Weights of a small transformer language model.
Size: 14 layers, width 320, 5 heads of 64, MLP 1280 GELU, vocabulary 32000, 27.5M parameters.
Training: a variant of Adam for these matrices, 508M tokens.
MLP neurons of a small language model. Each row is named by its layer, matrix (up: input weights) and neuron, and shows model dimensions 112-239. Each number is 500 + 25 x the weight over its row's rms, rounded and kept within 0 to 999. Numbers have three digits each.
After each neuron's rows, "fires after" lists the tokens most often just before its 100 highest values on Wikipedia text that the model never trained on.

L11.up1057:508499479488486494480521484475488495482500490470481505519467496470482519455512459496473516490506507501486501484526525510483540532493479481479527506535509480531527501500479485511536526485526489485524530508549531514514546501477488454533519510471510502536543506519531554476495524512475520524521494464481474519497476494516481472487530519464522489475512522504511500526521449476516474474510
fires after: " |", "==", "-", "\n", " 3"

L4.up750:498478434478476497493506496515546537506511462499473500507541505510474494520473486499462444493487488508442510495519539507477513512474455487498533513492509503479530518492493530535470517523518489506497505493468521470480489540458508470498514540464531544520476493496472537499499499510509477502504530481490523490515558565516504486538471547470444503489478534546458514513490566476516490527495
fires after: "\n", "==", " time", " named", "Personal"

L2.up941:497489498502518519513505524458487492487484537508499501507484499493515494449523482497502524504472500511545518498526485553498482484463528537478550480459501516506514522488525522504510518525489511491533506488485428524509500475536495534519541490481481486486402513511461482518510533511494524454525458459456502497506498481518493474494507493465495476499518533491519491501472484499533543549510
fires after: " ", " (", " \"", "-", " T", " $"

L2.up1052:480485470531495486519501518489490519484454518479499514525493482513484499514513468536501524500490455505494519545596528504515485561509493519529482452491513485499496509483509519472516487511505512480483488469502500511487495523481509479518517504525475519507466515491529549527491474503477484474501465509491498507505481537481539516533519440487522527510518526504525484477458491507529472507508
fires after: "\n", ".", " |", " Ref"

L8.up739:515501470472505512505477491535493510527512506510490494494498505557513526513503544462508533474466510484495505499491498467427477507519489522532512503497523522456508518506520491445494488474506499506494515484486439505514532469484505489475511519474564475514501492512506490480469474527490494499452470480453515462535524457500549484543519470498489503502510592487485490507490480516504498488497
fires after: ".", " number", " 05", " John"

L9.up123:487520459485518453480499510488477542504543502448489518493502498512491533481472480478492486527514480485529477509477478539502482473513480532428479488465534514483451457541439506520485518528473528503455469500525465526506515514497491513487554487468485504494494524484558496486490494476509496449496496511555532485495493512506466471508500503499496508486467541503530497507500514486497489463506
fires after: " A", " B", "C", "c", " H", "A"

L8.up31:505509529498497495489527487512509546475479480503490490498502488515490489449531532477484537464499512497550548489496517527517475473517516489507508452536515512502482473482509537499493496474526484472513520467468532497474513499509511512514529460483484481531477489525482545500480488516508529480477508517493543493534475469505514489514480453468487479487531509468493513521419529541509531518475
fires after: " the", " St", " New", "|", " |", " El"

L11.up430:493510507504526449477496502455511510509501517471517473504501530458487483498520503475509474450501475491504494530549526456505569508528476505516454529460495511503497454505512475507525517589479524500530476554484444510502512531516488511502521499487495509538516487514484516466508540485455523483489456533495512490531551481501453442497503537502461528456479538539504515521508472506508526477492
fires after: " |", ",", ";"

L8.up1078:485503498552519495470495501509461521501424526469524479488533509490446505510494543491498473499447457522500502505477550499507507543488512500506514506495496480506507488474528552514451530534520494505507482509504521534482504502529521489526539468468519519504480495503471494459480500469481527497521460481469455507524510477513485458530491518501462494503470515516460507540500505492457476509510
fires after: " the", " In", " \"", " and", " in", " ("

L5.up727:509482497503513504481510462488492512457498478516474527499452469512512501494547501478500517463482493529492475471540500515490494496497471517492522492474515499475521545508546481479484529464469468496518465471535550495501518516524509493495526520512528504492494495506501505519494499463488450491499482482507441537529529483518521468504467464490489451486498521547525496501476521466525524549506
fires after: "\n", ".", " Team", " Party"

L4.up911:484482526520491519519492505471525503540533458487454540530510490480526444464491457519497520507580489498489501501596453494475527516489503471489494465496524484472527533530442470525507544482494497453476543482527480535489464495472486516480493491521511472513487536492527513505472494482465508508498487499448514534506540517501488502530478503498491495481488507500486508535469533511520520488531
fires after: ",", ")", " Court", "\n"

L4.up688:479470509474517476539543509484484502535512506458500481460499494462460497503511487516485510498530463510499500543517500510492509463506505515519498462490531456498522500478533486430551523511509538497501522519455504507525495500454468494506533443522483515508489496455523457521460531547481518507513457478507550488529490512489513478519576501486488514479511479506502498482477509510505548531530
fires after: " =", " is", ")", "\n", " was", " as"

L11.up1046:502480433479494445470501524505530467517473479481484509458537512476477474512559527500490455502495503526501513495575501483456510523492549512507502505470495448505518535434515514499507491516492478486516501489453488520512502511510446542520509489465487513475452510486538562495524539476491490505519491529492503526486537457517500496496503515546472477466504534532522528516487503509507545531517
fires after: " |", " -", " 1", " 3", ","

L4.up342:553486487538515470460494504462510479528486484494525512514514505539508470497499531492508478462492503505553474512481523517517511500481537475475523430515530476471488545527524500516474520506515503493502486498514463473500535487509516482523525459506494491493507521518493489478518530502485464504535477468536471506531492506515525476505512493477521513462438517491527498525477506507544533488507
fires after: " |", " The", "W", " the"

L11.up1209:542488498490498467525478513538528521464504502477528522471473491499486444538518469472513464520537504479499531493513526502514474497484529497464491531525518484524540508476480474514496515508482510522527548496471495460504479505484478556513484511475514483521468518524509480453499491479467471512529470500496547490506538530504469484468495468488487494506516483470475515501465465524527519523543
fires after: " |", "N", ";", ":"

L8.up70:498505476478510497470524472494509514553485511498524519528483510470487491486521492513548513525507467544437515449503535478520501517495473524549543514505515488490530558501496536522482511471568461489497476499492559520479504500472514490505450491474550477525482513483520553489428515464443494462453483520467466490526515462497483493537486514470500495559493509535496503498499500499485487485475
fires after: " the", " was", " (", "-", " its", " on"

L8.up292:513492487513485454442497486488552491501476477431494497529476502490513516520534523525509469490536537515528511489459480546469539503525521524543524494454526501515544535505531519473514489490518498502503451508487539549442477515463490509497521487511482501499485485497503534484484504511497461492528470470485468468505518499573508488563492464474542488487502505530511485472516501464576502479499
fires after: "\n", "-", " made", " making", " \""

L4.up11:517522508504503448485542476485532500474488485502525486495518521454489538504475497503487505484528474521516509499483481534519509477533498511470506502484535483500483521506512510487508477470542493525485479509504513501449509531459478482494506522483531532506471488458540512493466541535492526510514516472506508518511496506495496460507510527484459526523468509499460517453481458488516496484542
fires after: "-", " as", "\n", "=="

L8.up684:505495487532517440526523515489503510463482520441531486441480513485500508491533520492545463492491458505478540479511528534490534503547507541503529500510498465489489523509509525474522490482527490481465509521451467564532502493501519544492514440527480502474498484479443475531496526504491513505488481462509520518532521518509524478514546469492534484527506503551521498489503501483502488504447
fires after: " ", "\n"

L2.up876:494456483519495462539561486472510486499468527520489519483484533501506499470518522494525508518482452520512535504538506540446488562520537505506472512484499477493552494477505478513508478449488470493493537490442491526478514499486482559493464492512485489501464486464531498501499516495520548501541541495494501496565488538522496485470456479487481513498444500501496504499486495531511496510489
fires after: " ", "\n", " 1"

L2.up251:486460481487517474511556519514489514509506529500473535495515519511496470514482509507538506513491498472486520520526499497460520480501459493465499534499478472483561499449522525477475460490491501499497481469498538506489496524449483474507498449517462544548533496468509530502539478506506503557509453517521466489504507499521521505498490504499506515490485554528501492527453534467501508493542
fires after: "\n", ")", "|---|", "|---|---|", "---|---|---|---|"

L2.up1231:475469488527522515526496520445511494505527459512499481488475516497489491512487465520505488507540503522560490528506499476506502500511491464486469480501470502488515532527522471491522497492506496491533495479493509475504510531443488447536519505527504484510501477481575517513485485517482485512529485505539494539489469498449472456488521491470529504518486503513438466461495484457470539493511
fires after: " was", " is", " were"

L2.up195:462518488498491528464527506451491499472476477452466495540481522489434513491506495499511515511502513494483509482568546527495484477492485478455481530459518485459500535512503478496509495483521478467456528486489516503474500493543517505485532453489502494533478529510515515518473495506473449490481511459469462487530499554477498488499501508509519494505476486484524478532510521532533517489494
fires after: "\n", " U", "S"

L11.up544:510484510520514491522514493420488512501481501480485540512484502495499485528513507501521551492493491497495551512508553502452470495532493498485553504505494520524506496451521471480483507457502502492519547513510483521521495515499505501527529507531467504479510566532478512476491491529531504447499494484499508473554505528486508499431506487536532502485482496464483526513471479480499520494522
fires after: " |", "-", " 1", " Al", ","

L2.up128:513541497503537501502521476438479511455469484547487484510466527508475517493532478482501547508541487481559501501482516518517476511491485478508536460507501505493507536542492495465494492471489503484519479521495475456490520530501508495504518481454483493502487458495476552512508460558522500534486486483464488517496522485490512478479511521500491531522512494473457480502485524479481508467491
fires after: " was", " were", " being"

L9.up703:454483482528519492483503461541513479479532437481476511508471468484472519532518493528512476484482487503510507514514526533508507476502493533479542490513501489504501479510542516524532500498517489518512549535441539487492502498459461494465545520514471544498505502488500498515465483520524468517462482479504490533512486537512485515505529469505494501514475501504498511495484518506524507531481
fires after: " in", " In", ",", "-", "In"

L8.up639:485500475507500504480524476538456472499523528463488514480488475486485534501510493496539478481481451495500494554475529524469482481503536483513496518473480501490537527431483541483514484491484542470487509516489505531499478493525538525538538486494436494534493489506498431530486469512467503483507512498486526535496530496522483496519529493500510454501495548488487532529475511494462488522506
fires after: "s", " |", ")", " R", " T", "th"

L4.up640:515458515497490464524527512496474496482547478490471558502544490503508498494461466468483505517459508465477487531565448479511540499517509498516448462484529498481513507476484493453549454501472483494466463530447473516497489524490475512493497482525483522496516485535484493491465457521484512504528475528531500499503491509493484456482522538489493476465497534475468492511480537508498536520499
fires after: ",", " October"

L11.up782:535501491513496478477472489477533472498486481486499557492473502452477491450511489504495469491515489482479508501486482528508517538488521508443549510474550511520522534498507530517523490470516537501499486512474509479484496500476498484473455537475504542516485563449481540519525517506464527456487484494448509559510482502526531495497546486496489475472485511524524528511467472520488529468526
fires after: "-", " •", "\n"

L8.up391:488499513508526503464524460470487559490519523487481484508459510478479507525497476486556505526541500523521513500551513501520475493500473530516541527457512523476532519506476517481488489519494450487524532492468502455490518543534493512510495493503512509484487469463539525480525470472523506484448518489512476502494524475507492493515518510511499471523458534513507479485509554486503460518478
fires after: "\n", ".", " "

L9.up359:490540506525492495548493464465549495533494467507487481477494506503481486481472547525503501461517468494504516473538508533497500500492566490471482498513479514482477503534523501498490526517484464514500520522483494508501536470507509565490490513488525451512513523520486446550459484499444460529483496491494504515493485508538461476531509429456491520492474521497509473533494514482469538510452
fires after: "-", ".", " the", " of", " New"

L4.up337:474496532535477460496493517470548466554522481438497464515520536490467494467514501517568479515510491506545499516511455497486538513529498525530493497464520479509483544512495537455511475526478491454516506494458471518502461513489497491497536492504487519543500522466458494454456477498458545473535498473507491507503526472520526496520519531454510481538494493547515513529502540476492487510471
fires after: ".", "\n", "\".", ")."

L2.up741:519536466543487503550520521535512500496474487521488548499536505503494521469453511487528517520485481498477527507563493487486536529474495467492509472514517482505495491474536524489497454503523495497477501528509522524505511510533475497513515477497459510509528543515586460502495507518476474452495510505531483498511499544447527496480515495469473502480507504474486512519474562497530544456501
fires after: " |"

L8.up648:460447495490529501457522541493498549489455527495472516517529488492472533518548488472493515486593507525504489495493465510485511500498492504479507527521541508493502499523470481531502519469514496477487481502460522483516527481490484422544481482511513492565484506510517517492474510544509547528474505480515471508512502531511498491536524508500497456510491448467504497463500539490505521472503
fires after: " as", "-", "|", "Re"

L5.up444:500505516504510464491515467505499515449499527523478539513509484479508470486515479495545525471535485523520507518532480563484497488493488503481514508498495501453500505503522539531486518475504501455482476506445489520454505486518470479506497485471498518533517556486490519466478521467509495500514482454510509497499480514486471473543522498508476473536456509509501530543498529493540535513452
fires after: " and", " but"

L5.up161:495479487517538474472556481498500523497509479467497488509488511475493496521551535518550482497507494519456525497539536463498462495506470545461526527520493529483491553483520486510466477471511481472485519516464486518510487538476491518497506471501470526513496471495503497507554495482498488515507525517542479552519485488515491493522456497491500498519506567541525497523481517506526515479475
fires after: "\n", "."

L11.up1027:496514539503495534493490481507549497497455531518527533505542498497465474536499499497475516530512505536497538510481515477503504531483478487506489535535516506539515521509546531494497484475505501508513486487504514498472486566526454503505482562463512521513475511507493523464483539510510476488524468493547506485481511519483472489460535495465510470451522520519449464495464477481485490459531
fires after: "|", ";", "\n", " 5"

L9.up117:435485480476509456459525523493530506483510500452488521482475514475445536475539494506524552517480462461518541543493480494465509555506529476506505533536528511530521514521498458470523521524530471494513527526485492526464506516503454529492540490532507489487513517516490533533488515501481502552528475494522514496499547531489503494494523498507465491496468543481460491517436500482525517530493
fires after: " |", "N", " 1", " 3"

L2.up345:477476489521468464520523495514541504503531444516490524524527537501492452483521517492503520468493500481492512487514478554520540486494516491516463490505484488485492479508516494539511524476514502495511540474464483492465538465503475509512537484499483541461486517490494500531480543515516467524507496454486479472517515508478446498484483498476521493510487508524467483484494555500535535527506
fires after: " In", "In", " March"

L5.up814:472513489543513510478517497502512470460492474529495496503428508469502527495555506494507520492524474505447537510524507515491522513496516499506558465484516476528542488471557523479503513478505497470472545525508501485509500532516493503510475474482474461511493515527548500473462502493482494494524497506500439529538512541509493506469472514513508496517515484471479539513479505497537479491448
fires after: " to", " and", " |", " in", ","

L4.up1245:496502490492555477463507480528543548476523517520492477488521501508505484494476532480484506488466488487483507499537474520459498490535536504511495495495470476431533499530506520499517502488510524520502498496489560453465527477547481482521547469469493474508526517508509507493498497548473485553489440471471482492558491499499525471494503520539514516523508504500463462524482538520504542488494
fires after: " the", "=="

L8.up52:509492473467505477487507503474504496471538476507468474471500510479522545497513490478519485463557498502485459476547494500494499556528495485501509500472471472492517512480514478442445452486467458488468510489479490545484461492553495495517524452501470505546477509489464530490508545519498543462504502471442535475519492526540496479531449528494506495500499477528531519556490543500498526517443
fires after: "\n", " ", " (", "Ch", " was"

L4.up389:521487502538488532538503534490514484512457499535453485481499503494503529511478519472540484513484523482473482500521515446505516509500530494481524484518514477498492501464513537471526478486519493498493485457499508481506501520530500464500527502532495485544471560530542493491529509488511487463449493502497504475497510508486535505540491486534479513485475495515497471553478551517541500528474
fires after: "\n", " |", "---|---|---|---|"

L11.up12:474451458506482496514496478525517500492522493462501543470456508517495468479533538524511492506495501548512481518495494512511509495485501463527539475517520486519492474497527487530503479510519516486515521495478505510486526491488444489509538477484512481471502497497475502522496462469478503504528470469496534533522504572509527472507519477494484464474474509524504477513422489478502506485528
fires after: " |", " 1", " (", " 3", ":", " \""

L8.up544:531512500472518532528524483443464506530509507463499488516468494513474520473502479492496510503498509526481514468474474464495498501530506498512519524468476495516476538499454459500550511485498494458484514503487503526478457488502517523515509470498554477491456499500518523518461532473450510486482441457490490563541520488477524499537487483511501466496516503508538506521491507506522500503489
fires after: "'", " was", " of", " among", " is", "\n"

L5.up94:492470459499484489518530499489486472497511499511490515493496516501456495507517477476539463512514534487505501538518478449433484521483446492465488498493476517475497514522470480484550463501486487507449557525499434533513510531477460478543539484495488481522491519495510472496497487542493493520477486517486532521492524509492496487510532474541496493517480546476490496511473506478478502535539
fires after: " 4", " 6", " 24", " 30", " 5", " 26"

L4.up66:506521534501505476505514522496509523534464515487508479495511506529485489468517482472500488501494481485499477536490514517456516515451510487529481543524497486466491500478493451473512522493494539511515501499514514506469479468508511497541517475470487545505486523464517487498508552495469505475501477444488465475494553474503539469487517533487469481454492509484513464567463471519525533479506
fires after: " |", " the", ",", ";", "===", " a"

L2.up739:493475496517522487483553507508544515526503519452480519507489498484492525456506489455519505504489464508517496501537524496500485497499481498498523538495498443506517533482527521485513497527492491477483502457474503533496490583519465485512521451510464492554467519474514514486537536517495487512502530502560499522521538532518539511507510541472519496482469489499517517557477549532490495459445
fires after: "\n", " 1991–92"

L4.up290:460560463519481495521516429502525491457480509543486488496519492521442515494514507480494518497456500497505528456515467559503491530478479487522526490502491463483502508518519524479494544486555488485494520510476483528447566482486497500513486518419527492524494501520480491529462486470474518507503487489466470511510493496484488471489511443489513512484462490505486485503499490505493515500512
fires after: "-"

L8.up11:474488482481525446512518464496485468508505491511445517447479529497514526460489548469465524442476465503488508501499489485507478512496485463492484507495509494455462507501504505464528498518531486465442488526494491528476461476567503545496497523476515457523476508548482533510505545495474497489499492488519467474557547483539524490544500475508498481506520555498494496523483472491513498510472
fires after: ".", " William", " John", " George", " James"

L8.up893:474485486508486519436513521512495511473505489496529499509488500467480512489520498503465486490453501524523516516505495519457474507507482541469502503450518492477486498496493488472488521472476534491503529528493531489465497574499535521454509495540557530510516491488497535487486477502519487493435499490494492494485505506515512514504510478514454508476495538519474527519488478534538470497505
fires after: "|", " |", " As", "\n", " as", ":"

L9.up936:469491488498529459454547492557532512497504454543495467475523530496469485504468508479503557502508470483477525476498501527513554514526507477506522497497481450461498535519456478461525485481462480518485517517488527550472512548479505481540504462502495521470522510475575486495504491497494445554473522472499486463473458537501512491499489487475515511500485505488496508544506532514524523507452
fires after: "\n", " \"", "-", "'"

L4.up390:500453520500514494500509501493507536490535504530475532512523492520520486463528492473521516463531482482518516500513495485486494516511503488475553508525481503491490508536498521513525520506553536448509517481457530480508481474524512480510517459487478527519497523492474463488516512516501489549498451486504494529521475487485537480486501509461515480474464505499491529524463500479487565504519
fires after: " |", " the", " and", " "

L5.up493:502515515450510462494466512500560503530479451473482495472481518504460475492538475480546530496526467511569512528528559539500504517500484514501476516492460472470516543485495508468491510476502491506523549526468495470508458499509499484495476522495480521501508513481503507544475537553520485500497448510482532458522562519572465493507501506489534509481521480501439533513515472488526546496508
fires after: "\n", "-", "|", "==", " InChI"

L5.up772:468506512483504507477482512534500543505482479534470513499500469517521493484514533488502484521508486483537528525539499465503533489514508489544501515506466494497480505487542529508522490501538466488515475499463491526511512476483523482494517488504491502578476477498487468474495488493475480495491462484509526479564503504512531470563510521492508504489493545482490495543468522512520528451496
fires after: "\n", ".", " |"

L5.up875:500505518478520446524518504512493481470533489528511511484501531468465532450483497497531509481508528498468498520504473506468512490520499561472496500492505509513468493548490489495532481477499480492488508514482448484500499542516430460553480521488521507501526514494533467527489486520483452508486531491489453460510490519473474518475494494501453487514471546490519529477507559524538514498518
fires after: " March", " December", " 4", " October", " 5", " January"

L11.up116:494466541524509495523530533482527502494504518474510499488516453541514508485475518510464484519484523470452513504509492458458534524491525514482525497478523487505510497534525439498518526470460491486486495475458544537484507483488516527474479482506531458539486506516496524505492517482493518495454512484504474491530493465488484496472457527518476469485539555527524497507502487488492513490496
fires after: " |"

L8.up376:479495515516521506449517517479522537527479493452499459505528456496512545493528504495511487490501466518468525522495514521556481507487514488507502549475503536517552510529503514491524523480517449485510499490460470517492504520525492535535478448500524510571527511479517466458529474489510501468465505503516442513509511459484498447505479509488460466521465527520483490517512532482487511479464
fires after: " the", " The", "\"", ".", "The", ")"

L4.up785:501483523504502519496531446471517496507458464505466517487538514498466491456562497521509489530504540463490456487506520475506432487481501536534509540474497498487465484493541466544499503479533494478493542509497514469471507548506492487510536508485519524495484536454506505476474511484508525457493514503534506488505513494492516510509479512502464503508479524539508527526488530501483538483536
fires after: "\n", "|", " |"

L11.up545:528504487532522527477504490489487542476474535517544525450531517506475528472540506532489498507493502478476515481527456489444488497486498485502478514531538506451464475516504443537548533485524490515479453543500496522487489482487489517483478492498506461513512507523552528487458508492516503520510501508507491471507506439481529471520452516539489476489504531521482493500486479526465514463498
fires after: " |", " Adventure", ".", " 6", ":", " October"

L9.up680:514521534561502517494519461465508476493445543503495489479506509460483492516517519460549486514499475509491486507541497515479523510534488526457498508472516474471544542493459528473501531500509483504496508530482481532495493537488472497514521480501542507473509518473514508462517478504489521479470532504482497517503511510521559501513506521469498520561479515523470530500497492512519458474502
fires after: "\n", " 2023", " Romania", " Party", " 1995"

L4.up1041:483491473501532476483487497566554480465507507475496556498475515534466461545517491479468542492499511508495509534500455505485461504499480509448496491513527468467547484512526543533509534506499497506551447516486516490502468538472469484493530520496504485497507514527481494463505481499463523529535521498496479517502538468537538492496493498461480456535480509530521489499464425512510493511507
fires after: "|", "\n", "|---|", "|---|---|", "-", "---|---|---|---|"

L8.up144:457483477525512532532524451517532483485517489484496533480473509508471544504495498527510532530497506498457514520537477536477458518490507510481492479477504531462484484488474497533502510442515481523498581523458508476476488496525485540461482510513532449508488491511505476540437469539524453522468487500472497516509481491484478529533472447494502511523482509514487483481479477525535499528492
fires after: " March", " in", " of", " June", " May", " January"

L8.up1007:515474533472503532510510494484534484509479496486502520514490503517446515472481492496488535528512514509512481487507465507531479497548490507539505497497513502456510528525473492489507487504504520465485459493526518470473423500480471512516553522498466455472482548498485547519486535474473548500491455456441519493522490553522560482504488525490542504514492479517507526534427501533539510473502
fires after: " |", " was", " been", " L", "N", " were"

L5.up726:507526464490458522528486493516518464498468496471485515485509503475490508505508507521520514525487499476488485525515476507489514493489511486528511486528521504497529500510511535494503478494511461466480495477528523462490464506497464486496528462473455465471517522500520481528504515517470414488508495483491483512514437494519545519499505478472542471490497518505488536497463485499537505485517
fires after: " |", " Length"

L8.up1104:482490519515496457481489513472463510485488487504484493498451530526483532444531520469487502494480499542566538476465486533512499507501520479462539469519505502466464459498477494517536541525520502499519529520523521490490506478479486447555491489500537508535535486473478459488535567499501513541472454446544518526476468495491500485531544487473494443500498532506493478529496503478498532521488
fires after: "-", "|", " •"

L11.up636:498489503516547478496524480514516480490445483531533510471477485492492514482513502467507459477535449512510568490532506531533515494540546501502530508458483503531494516459509520513499518532441515538510493486499514505511547498494463520521444520488523489465466528492536479491500538486525501492449429519496465560496503492518516468513485511521450521455526512534501509519537453476484513509462
fires after: "\n", " 7", " 6"

L9.up28:516492509466511528555505476451527526446470483514512486494477513490483500534512537463492506461515513496508527472546519526489481541491475511512496517491496492501516461498513471497447498521490508458463521500461490481440541479452457515500489516487496488520528522460525491526507503523481475512500494512531505475483476476553489468507532461493491529509446458500477478518490517463540515490549
fires after: " his", "s", " her", " the", "-", "'"

L9.up575:486547501529514431501498494479570494485447470507503512497517497502519512520529496510517479481526481491477502502521517516493494566488496486457502520484516481494508496501537536542481494502505484467487518518459456505493476527465506484483490499475460556490482475513485451442458492495454498454523521488501520538502529536582499487509511513477495516483495504486483548526475547484544494499477
fires after: " and", ",", " |", " &", ";"

L9.up628:487465481485512458511509442505489502483464448514434484527545536473438524482529483493475508524545513500498495479524456546511507531493509514460524515532501489494485485493484466508498497473507480519525488499470542513484486489487511477506534524506487470467477519473489530504430534505491544517511485458514511527491502490515520495505509482469506529480496506516488492497560426489495495506497
fires after: "-", " as", " became", " a"

L2.up62:473491451495544457508556532501530542509503513487505530460511496507492509519531487553485474509482487470480560535494528508456502504495481476471460509495465516523524528484442508508496540488517496474477534520435488576508465517481504492523500474496533534530500511433461513499534515540515490550492500496549499525515500489512479485513478503477503497483493477526541476531493523467496507552498
fires after: "\n", " (", " |"

L2.up620:512481468559474486509491490501492499491463508529521525513485507530496502497496477490492488482524468509516490550554526502505493462500505509487480447450460490492516519516548489483508480485494456473506514524462475516473529471488449541537492475519481485513446481527493494554472490479529491477509512481490502482538499503533505467527504483505545502536492500495469504474512497510507482517515
fires after: "-", "_{", "\n", " \""

L8.up33:490483489475507447528490469520565536527480465514515505490463509536484513461499484517486485488530534534507510471488520479493503482476498454507500502459512521504532500485542459498507457522522496488518552523504503488436486524475469507543455495503521507495523518510525504519524521468487491550507450486488522524475564497539515479523514489509517472491489500498513519528494488453483527479548
fires after: " |", "-", "|", "\n", ":", " ("

L8.up539:457487458514546508476503500460539521443463498510513523449457512495475524506550508530494487529500515495476510516493516503483481505447498476487508517483507489497530482487537447516481491516522473462475509496483487512520457504533490480533499491503497504545521484495516534473490489550467485513551430472495504522519576527572561510510526533509534476495475494517525492505503518463540503501513
fires after: " |", " he", " is"

L8.up71:496486518565466514468516497514508541500503454492486477516517485511521483495533475460512516464498500507505476540506538505502486497488478476511510520511507506494537540483452467498501511493486448459489476500491485502548474498528520485515547474516468474498439485504501470476495500474492532478501540541524508484519498527519531471490493465555525506482525508465515539531535494532503502460484
fires after: " |", ")", " and", " Incumbent", ","

L11.up330:480525543499518537495505549523511489499453486502479453476477503513465519505514498516497483510567517484531475502473509507500472461539473511490489489472502523460518504487481500470464508503489498508521515502539516470517468515484509452456503520538515472501484510484511483464561445475463534513462511489524451516519489515552522479469518491509491480503520492490497472476490532539485534469511
fires after: " |", "|", " Democratic", "district", " –"

L11.up213:481493518493500532529492449531533517484494513451474491479531503528467507436494524550523477495536465521498472516551573521505512475512532486553516455519527501529465512465536502552495516467522532500467558552488497519465455493516504489525434539465501483473503528485523533470497498472518471555489523520496493539493530465514478506512520517489480502516475490494462552492474470538485485528496
fires after: " |", "de", " \"", " Do", " 0", " 1"

L5.up1152:503524529540536464464490527485495522504549505449486519483471483472505475513496521480521477484523461526511519507496470514471485480543498522493506451472538483455491540500505518495516473489474511464514509519492509494516491524492516484545503476485469518519508529480498465479512510498494495487471471519499475508572531464558458453493461528503538496478526497486523523480466533469497492470494
fires after: "\n", ".", " ", "-"

L5.up564:495491534517538437469482476486468540485516478567541495502510534461523509459535441539479522518494505479513486465509492518525500529513556488505547531493512471511558530485506498460511536538488529509531513536497500493465507517519498533540511523509484526470444440520508475497473509458479527457518508502476538475506471549499523512465480488513482477520463517496462536542515510502487506474487
fires after: "-", " and", " \"", " ", ",", " The"

L4.up101:496486503523497516537508524460514458499502512494489496487465500499520505487514484495509467504505486485523533503548509473470500486475517500472475458527490441489492495488515541503562492507508511519508492505434483510488453530500462506482514472518504488544434509499513499502497512500498520457492481518467514506506515538481522513554513484528488501517487515527488510533463548531476499496520
fires after: "\n", "-"